Part of a small language model's weights.
Training: a variant of Muon for these matrices, 110M tokens.
MLP neurons of a small language model. Each row is named by its layer, matrix (up: input weights) and neuron, and shows model dimensions 0-127. Each number is 500 + 50 x the weight over its row's rms, rounded and kept within 0 to 999. Numbers have three digits each.
After each neuron's rows, "fires on" lists the tokens most often at its 100 highest values on Wikipedia text that the model never trained on.

L7.up365:523483568605522442477442514507466423639457550538497506511498482463590474515469510514462482535495390507494425459428529484459546453442504517474518383476491472461459481483511519399623492462413545456450485474593537550489474424469475539507451514441449479549560592537516554497520553469543613442477551520550460479450440491453539501503560535508448502570569489613409454540478493579500525509493
fires on: "=", " =", "mo", "no", " Geo", "ho"

L3.up55:488437454509450525548476508481526506469415478536483577540471485504513479445554589532515470446518481397576518518478552519514442440565475507439496520522483486585405501412497463570555474457533597506510482530503548480522629497491483461521581578452462505484599479556566453511546524517554561535464588482459483532554571437555567538541540386416595537500584410436479492459519510511436361468500
fires on: "and", " 25", " 24", " 30", " 29", " 26"

L3.up182:567512508445521521440516513466460448528528477592508399541487505446529532528467411511511559526468444567465474466621500559467565536497623591536491451437447568532500380476508462532449454526445450534512406554604412515507476489523499535505501588463475520568567517445507496546404520511520492473536520452487490542462448515518467529479477480533407561483536538457604526568588466596398456476478
fires on: "=", " Fo", "fo", " ="

L3.up503:413463543528520539477451376509495526513517541478522501528486515487603489581588501556456535570547550528548388426517527582477399470570415544496522456497439549509450481527442436483486509442456523479515412534437549535423550573472498454417493549555465453487355479489504518509608515439472512494548556523588430481526514522534488532505487553507429449580553454518532518515503456526458594551546
fires on: " play", " named", " elected", " renamed", " Car", " appointed"

L3.up191:474504503524502552442477491405527516448422553500472544418490553505539559403456508563488563551521447552496592528439428537443522565550589527394520450470475489465461465392571506489502498596525369580533553493513527414498638512521463437487489541423478528644507528496461428470508479444414473415533475536554480400512457490491513402613473532470482471605532482391461505492573541527505550457456
fires on: ":", "b", " make", "ec", "se"

L3.up189:482474492520532571546499456369556487423554533559437504538452493495548545504429518498481584429575599526459477451538443516541528586554479474434485450490480517574513480460416502503522380494588489530509398527485534396395554459447545529449510539463425550460561381520499527464483475528511453466477448554515500551613424560484523485439448496472540535461430519463533453522448517540444471377557
fires on: " as", " |", "tt", ":"

L4.up515:562523541515562414483491458520491463459459461505538402497491506441553518453522499501480501505543521472443524479428408412492628506485567551449492481509589502478459408564452495565441558379541526521508497462536559547429499482504479510540450541473459533512564552425453602473483497537595465498534595457502445542494415528438526472534412530475552454479456468501497454399535566385477524524493
fires on: " well", " such", " a", ".", "ho"

L3.up573:397462461510542557527457567441556564428519495576499608535511463460442477485556492454559619453471451459436489603472513639430479508434529568514530607437512569394495450434448590541513506584547453584510471463511503524533616524498466483557545492552532422579458464547486470544417495432540564466502511506519458478444476456531459487471523533411493469541513449516487459508555521536431480463421
fires on: " as", " of", " in", " on", " during", " to"

L3.up115:455575611462540439448523585539417490517533588458509505593515490438550464504409440470564475465484436550535371524517492523528550545468502383484478492572507564515471551625587467479521479449526547502548520561469461489476556507528481531495581486490566477473506496511516494511566418522531535528454550555484529491423528513508527460445561529431489527493534415485332470440537455475448464456457
fires on: " under", "ate", " life", " grand", "asi", "ala"

L7.up163:458534511596517533394441506517532543505482531580507567521362462524501499542455532481571558544438554487487415548502597513536557482628482546500528375465507613526476488486526470397525459501485522448478396467487478445608432574465527428581434579600468502489545494616505478466501404479394554582453500520520450523547464548463533498447439411496498568459444567552519466495496457419521518518482
fires on: "s", " children", "es", "ties", "y", "ations"

L4.up0:562543518531512519495557455527509482516466436450506431677526521424474457406577510471614545538539457514463529416452435526486437521489506481484435549501543501534471513465571517477493392529575581475530424524587481436464593457323518496487492457520488508560635576497453579519550428470484558569554484555439452467550456455423536491484443518548591462590523452408476561493499572497564537530427
fires on: "ho", "-", "mi", "ra", "t"

L4.up7:595551495557487474487596436514464550492496445504467502515531470571408520480501516486496494462509497541455550487436513500472448557429512477483510470599439498457540492496474513464495566461466462500645584533558511566608495540586475450479482513508430430513556539516517476463645453515500426406416498462535543468601517536446597439489490516577599502510482489539504490616441516438462549453523
fires on: " the", " −", " +", " The", " were", ","

L7.up467:473501478483422467532471500580556579437585603533453526409518493528409498455577458466597465514518618376501453506464522434500472508475420525519420478481477564501484551475585487525554514509431415505416435509540465527446436502550430551449472408469534475472451516508534530597465539494538545476519398492571484477486512399465430441558453469475550478531515626554525519504514497595537535473467
fires on: "p", "F", " U", "M", " G"

L3.up126:499505473520489465529491477519561560496466547463433571486516478439529531564575528496447603442518504584448492446543458549529444413522467590463432459491426583505577556505503592497567382557451521494543490523566507490487416538500462446541503490505446555462551562433496472494507427591506497519488556594500414466556423377509428484457427472525577434536512569536519505514551457506532408580591
fires on: "K", "R", "W", "D", "T", "H"

L4.up402:543490513426484489463501573539629510442499600514498424537584540611434430515558534568555438490495579567523473523507492453486502429481430536448495505472448473509493543490501428387435523512460519543583508512487437542492511512425578546523482566433455514643536457547504507503492561542458444510515607459519571507517488508557528454466545447468523504524449535498477432492468461447415489478531
fires on: " York", "que", " after", "ten", "After"

L4.up451:429470488469478445473536565493469506550502460589501483470471431420507459581463528531517495539457496467478487392459388465491434435479457503532402539488477579447516480532495499516510536544472478557566479507487547387556491510444431526527542475443546498496507469532544405571504544532424515519570476443444506571540524479416539554458568578421580486459522509528541431605464507561469594485483
fires on: " Li", "mi", "on", " and", "I"

L4.up428:423630464499452493537450438454462455467446480505463435528610442542460501537484484451444489485521535549491531476512593575486562478435637440452436495450522540472511481528488465483524472517483508436586600492536583413507501451549433600461512528584493405414499515560473449483583470539423480428485473504482407549512536558512441569479496512510410568503499483419563486514450492499491525504480
fires on: " in", " and", " as", " until", " From", " than"

L4.up316:534464539549496501486465567485425488603492475473476489527512439400420488527550505505492420475537453442608491451456457566546485507456477507573490445552612539443537648494457500548521578433497494430541503490502481459498527567562498503417469484459513417558452442445461587502531525494461523529451626461423544438530443468426470405539481538524477477556496471483452502557497388481444429462467
fires on: " of", "il", ",", "ous", "al"

L7.up73:444464531447601550539532463563510423494519512602586580481479441617564539496468467489466513415491491450563453424500453507528503469505506482549519541567530504477461536540600499455526468546489502471465494485393516521449484438451457519522551525461510498471536416506459526505532462522548629592473436472435464560464426523594451538535466455560429501460527470544485502518549477515443568447471
fires on: "mi", " Cu", " first", " gra", " place", "ous"

L4.up268:620553499561436594531465442543452554439425442511434489494524440606402466509506487463501516500506438441583624543551566526478555525497524514386614484489511480410546439531536504519493457402429530515550550372548536443534539517422497551485491417506488531539533455546510487625487500532579522530436582450457458517486477480388513451487530524558516487437412539513519470527505548483457560565518
fires on: "la", "ta", "op", "r", "ra", "y"

L3.up399:463518437461460500404462504561438496562473517480482493491510526496505508488562565473549487568445483502508472375475447468468518458577448398556543514492530469603478450518475498551546574607507511530590545476535455421522582418492535410606540396493508461492461540593449533551502524592458421523434485472466444504556506487442598502542497522487501502475399353556474506506473486518583575493384
fires on: " U", "U", "si"

L3.up370:416507508514469573493430517582547440593490482566540497515573497491667442520499502547491581454420557457509464486527525549502448478530531433544467451541529585490552502469589420357508569543538421480514412477403617547516607452486501496508511433499476545508583561482558500471462446458562582514465501543583552515538465582492478525526515563385509518578449399460473485436520608500520538517493
fires on: "O", " and", " While", "ho", "up", "ci"

L7.up311:516526457547486563578414588491487501591483574453490438519605551469511445519448543429481459427476440563584540546508465520397552495563423492356487574547451441507524379602479563473529482572510496522503473540489514558442454428461430533470557447517529476501444481500529521619488505480477602511537475501428527488597509494528478527479502500601489530485475476543548512513507476491565579479521
fires on: " comp", " Comp", " dep", " exp", " imp", " app"